Weights of a small transformer language model.
Size: 10 layers, MLP 768 GeGLU.
Training: a variant of Muon for these matrices, 485M tokens, 7407 steps.
MLP neurons of a small language model. Each row is named by its layer, matrix (gate and up: input weights; down: output weights) and neuron, and shows model dimensions 48-143. Each number is 128 + 32 x the weight over its row's rms, rounded and kept within 0 to 255. Numbers have three digits each. A neuron's up and down rows have the sign that makes its largest values positive.
After each neuron's rows, "fires on" lists the tokens most often at its 100 highest values on Wikipedia text that the model never trained on; "fires after" lists the tokens most often just before its 100 highest values on Wikipedia text that the model never trained on. A number after a token or word is its count.

L4.gate485:122154102147177036151154206066101127093123130106084108146131127156155096148093184157161177134127134122174102169078168135145161086122133193155115142093076105120140163145135122142184109105145111086126164108117132164085158158178090137122124206124129077096152098152091129093143216131127128155
L4.up485:132170067155084111105058112078110109103178164161162153150103104141113121100159149122129084206085097140103172097102104066113162134142096113132187106137153200163096139101201146168113150066134126168105184163095097110094126123116118117136170138111132112139134135125124171180160150094097134095
L4.down485:144109144167105196144119104059099072116054139140161092112153067122116138165125138152074134129152097065098134115087107136151131144065180133037148162091051065084138099097139143098130123152129105125139156122149113144096128189120096141109124137129110149068158138121119118171079112120134130107
fires on: "M" 57, " M" 19, "B" 8, "ats" 4
fires after: " (" 21, "." 16, ".\n\n" 14, " ==\n" 6, " \"" 5, "\n\n" 5

L7.gate618:122113144141079126125087132084153089161132116116120118105077147123128133115199142047083123118072135110125075130155103179103087139142141101114114214186160116158176072147086135174141116141132182109128173132174110103166086149144146096092125139141087162174137105127094121130128145082142134058
L7.up618:141133119081080074098107082126161100125155128115114054167100170229100141133141086109149144144124107124118107087142169146169116134101197150153125196150139143107118091111157121128100082119089109122155109114136125124120198116143173171100181096134155094125142185131196130052187087082143123126
L7.down618:118095140099150151042054107160133134166132172127158143079095138128103089155130154170133081150113088142138170164110156074113162177115158141106191175074170163098121089174103120094120087152135150108145093130134143148197108139094144107132152176127134120153131195158083231137190144117177130135
fires on: " " 41, " c" 22, " (" 13, "oss" 5, " poss" 4, "F" 4
fires after: " |" 34, "|" 7, " a" 6, "," 5, " L" 4, " the" 4

L7.gate90:141153084143136140114160091154156125167138145142067087185153118159158180112171182144075157122120153113198081135069128135193163087125104117182122119083093118172162140099099189127122088089033128114103144100086057113146133157160061114112144136164092103165120116113065132136113130176164141140
L7.up90:173158117152123104176140075109097098124160167110077086124168154098103125098156124084068173187115148103112145119107124156120121091078114114130161095078122127107089127093113146094159150149044063092179106155150162089128141166107123143175160069191119129076128138115099098155141194144144190128
L7.down90:140127128138115127087149120138093116128160137112174139135115151156120137136132153164112157222106068150103125162165134094155122122098125146090114155099088135164134154139186153138124075122113102120118128087151131081155155147113072105120147137084167106201060153127041145113155163080165081102
fires on: "C" 83, "-c" 7, "-C" 6, "c" 4
fires after: " (" 22, " \"" 16, "\n" 10, "==" 6, ".\n\n" 4, "===" 4

L3.gate333:137110073114091133141083090183108078146078084155146110143150120136109114074125064121137134065155159157161160105123159091149090126195156140101085192166188092169067174146083123105182172131150084136100109106101161153098099188110098144108157104130145123116126127151171127171129111113126136108
L3.up333:163097103043152105178166122180145097095141106157142164102116116128127140100138113169157079080100139193136162142124109109111093146162146159141049149135152112126146143138118113211072167098123132145166141060098099217155114126126125160132128142109122108083185104139114148147160109138124134136
L3.down333:156155097096084135149133046163129165063119142157134140071151092115089132119089053114143070129157140097137166076177142114096125120147180103115112153145116075128129141107152099089103166120201135177144129167125089099113137142110066110110152118147116147145135125108125084168072093170141153121
fires on: " Gr" 38, "l" 14, "ell" 12, "all" 11, " Hall" 9
fires after: "-" 21, " Mar" 7, " H" 7, " Bar" 6, "H" 5, " Ph" 5

L4.gate271:093138153136099163194150126168095118182136142179147177148093151114112128093088093154110148163090098159164124142149187113096144131146174097125077114169163108067204084126157122118137159163118097079154159105082087155098114156127116133121095079182089060121129113158126108186083083147160166147
L4.up271:106132140117116142152124169225137135138076100113133117081098071074022121168088109140113167111149133148154149173116189128072088142120117140153116134122142130147169122133112150122144123116103081134080117153088138074105108095103155158118135145136117068114081127210126125144126134076166175146
L4.down271:158152111133125108087146106164140148134104143157114106093122117088118056118128111164160155135113223163147154140140158147061162092153112180098127144172126138121195149135138162219086158120132132088160093145146105141133060102118059102119159128152139148168143165141181163101130130117076138141
fires on: " born" 20, " life" 9, "Early" 6, "ar" 6, "amed" 6, " father" 6
fires after: " was" 26, "==" 7, "Early" 6, " ren" 6, "Ch" 5

L3.gate443:107121159144148141052168142103171119146112120079174175108159168161103134189152118085145131175113172107137129091173145129164094087142136154053142178147222103177089126117056187045116116091131115159181148093148130088154161147124136104177138133107126110112095170082132134143158170123158131142
L3.up443:143159115172107141128123074136135162143135167129052098133142142121134131150097147103125069168165147112193100178120168160140133123141133193065144178093168123154125172106168149054094151201132132183146158158118105120183162147103126117059187087131142111062097134134130115093147141088102104141
L3.down443:130155092155126169093139204122153177151165075110122137140166148188129075117140192131115159177172124108162220149130082132159126135112133129104166104148161079179171086109165076107170106142114114094188075125129088137154154077160173140132138116108124098118083169111139111126114135171113113146
fires on: " the" 46, "em" 13, " their" 11, "'s" 10, " its" 7, "'" 5
fires after: " of" 23, " in" 13, " across" 8, " cer" 6, " en" 5, " within" 4

L3.gate539:166119183068157159121153170093118135150043118096083155150090076147191152100176104104050150076186112148183130085147106137100104142083143145161160160125113131113161130120108109117066142160111154176113119137132100183173100095166134154140139142114160125146156168159155127166134120148145143091
L3.up539:134137170115187158068118082061149073093137135108113110148120137156107111098200119141133137182134108137098126140111157166112195125109135085118127144189134160150158124110094120160133101189131151113135141174118147074084115180060119166117141131120111125132149109151111149133091114101177085113
L3.down539:088147128104084108167117105083140074119109142097139090151193086159100164117124138196100215103162109114120141097115135124106173187180066108131129078128162138187135076196125085190134113138140102161144128079127130115107112159133107119126096164128131161193184123144138169142147130138083054110
fires on: "est" 12, "|---|---|---|---|---|\n" 12, "hest" 8, "|---|---|---|\n" 8, " total" 7, "|---|---|---|---|\n" 7
fires after: " |\n" 29, " the" 9, " hig" 7, " there" 7, "ast" 4, "|---|---|---|---" 4

L4.gate495:147104097102151215207156160152122044132072163123112184131141105143137127163173150151126136123107104137188176138135172161090118115115147087093114160152184115123084124168136149096094111118161171156163121138126126138159139150133134158106093125122154109154134145179068141084103143174129154166
L4.up495:169139105111187096093123160148168084160082156061130120121124139126125137085213130099132152146138140139136117108111160151137091073108147115073126108110086098132095089087086121191125074158163134145123099163080140147166063122075164126131160125193117142108106127093090132137167126119119111109
L4.down495:078132145100103126126116151087103078090150156127170113153161118168076115113083141163152105092064120135150122135179148100112170181172098135089139101140027111099155123153108149086076163157130145187052143165125117095107142097169145176088162172154158137162134165106127131175136154150186201059
fires on: "|---|---|---|---|\n" 14, "p" 12, " us" 10, "us" 9, "|---|---|---|\n" 7, "ic" 6
fires after: " |\n" 24, " M" 9, "|---|---|---|---" 8, "31" 5, " m" 5

L3.gate464:089154144102074136171148058137097127101119134128138131128030087117143107115132105147106063143155153102177068105115114125138128035074089111109096127093163157161077163103067142127159169135143131143133112147173075099104145114110193093195097140095152136128113177090149144136141112094202093124
L3.up464:124131114105038130154087138103102135081143130143146135110118063144165159068128158162147113091109119102144085104109186094065124144093079123167082099091177168061098152158085162154133103133157110085154171187078090100179142117122126115145108138132151120154161188104137183126095235083110145072
L3.down464:085134120094099137180115061159118111161135118071182147125079202131132093163150119107109150217125109095142100146073127155074138133121104102159118189142153134150105136075166116089143124069148155074113132160115176153167173146143135138126107160124172121169089117085140115111117091131106082107
fires on: "n" 48, "in" 12, "N" 8, "e" 5, "enn" 4, "l" 4
fires after: " L" 16, "." 13, " l" 9, " (" 9, " s" 8, "ag" 7

L3.gate245:105133102167091120117140103136137126153061145130147133108120061121121107125139145146096087128138111136134088106076162106117138188076078097128152122159157122116125155159130127074087117115137061105130153125027112077094126118098147211139126129096200122079174144153169135166208149088157113055
L3.up245:110108147101159134148163109162101067147165121182105157151167160128138122133132199075137104160172114160130086129118103121127167123118124133190101221092114195128145164105139133117169152115084112072108108190153145066116136066161125064117138139108114131147114125145141070102115145106104105143
L3.down245:122121040050141167154138126147091119109150174100097155163140164163124104092160097156157082069084102193132110177195127106124140093087175147076139139118071125136035130154153158156120111129104159132166097092138113105138142100103054140129167144160134124126129149120107194111119179111132147138
fires on: "ab" 17, "U" 16, "ath" 9, "I" 9
fires after: "L" 21, "D" 10, " Mar" 9, " L" 7, " D" 6, "S" 6

L7.gate724:109091106130059118111136132143138093076125095156086111079136085148099126186128119156146104122137137117147123069087131048147148145097089137170164104124156119079143119130143174141136063157180149082111131140095148120109088148114131153184167096085080118117088096158205119123165091128144096142
L7.up724:206161136143141168143069167186212175119084145130097117127125112173135127135097138170121127186150146184163116109090099076147117124099117133116199164134112161134057082171182130101204143131166198117157127109145148069102135141199129142136090092150124122115133096120117157078173157119114132173
L7.down724:112095065162211131092138122134163177122092159132122098100149066133090154132143119116181128143078164068122143112179124134098166115111074187069068110178080140085180111113154080179098136139118080113179132133080182122143177139071080173163121099078162157118143130113134141098075174159133154141
fires on: " " 57, " he" 14, "O" 11, "c" 5
fires after: " |" 57, "==" 5, " that" 4, " pre" 4

L3.gate247:144110117142202061168105098149144083104117154092153084135139115078062075122106119161067216090102154042117097097156066144146132139111119130141136149137179142132095092173149162109153138102174130114164117179083101156167128104088104144144174152146096172091139121075148176099107087145131137143
L3.up247:172094139136152131138119113138144145139185097120150134143176095084051145135177108140153144111152166108148118111115123134152172164125144152158142110096181088165075164101160085136119149126149135071147174060119106210162117096110081119185154173100103127086116160091145108162138124140113159140
L3.down247:120060095155124136115173139159095151086120174157169152085111170098119150157122140076147115125132156130158210107137175125227070143170129106092107096088151129134119051154148130153150107127104187059121156193148140179103127119078074154123180145102091158139079142143107155158162145164114141058
fires on: "G" 27, " g" 17, " —" 17, " -" 8, "g" 6, "O" 4
fires after: " |" 25, " (" 16, "===" 5, " the" 5, "==" 4, "\n" 4

L3.gate133:148074142103134077092146100179132114120097196096120180129103161124128144125125158111128156140116135073146173072082100097067119084141091098143110148155133162104094100154109128130089103158165117168132108129186130171171114156100189128153075126205160199126131140116117153130073110105204168225
L3.up133:149107137140077129065131062144137077089145168121175098102126126105096066139130195144168170090150098140105108061137139152133099127135187167133142147119142119050140096091100112129105121182175125086142133127113116105175183087119088142126084118167084127111085109079141147132147138183133189152
L3.down133:101141126138133158109104122170136111122150089069113096077067117173153126151155062130166126146167079156061083085082161133127101102073145163095124168078096082106190109113139057134203106155152210122139136113172159123185118132086138114050152150149156124125178176130075129099127111121111128199
fires on: "ac" 21, "che" 15, "ik" 12, "ic" 11, "he" 10, "ü" 8
fires after: " m" 29, " M" 9, "it" 7, "h" 6, " F" 5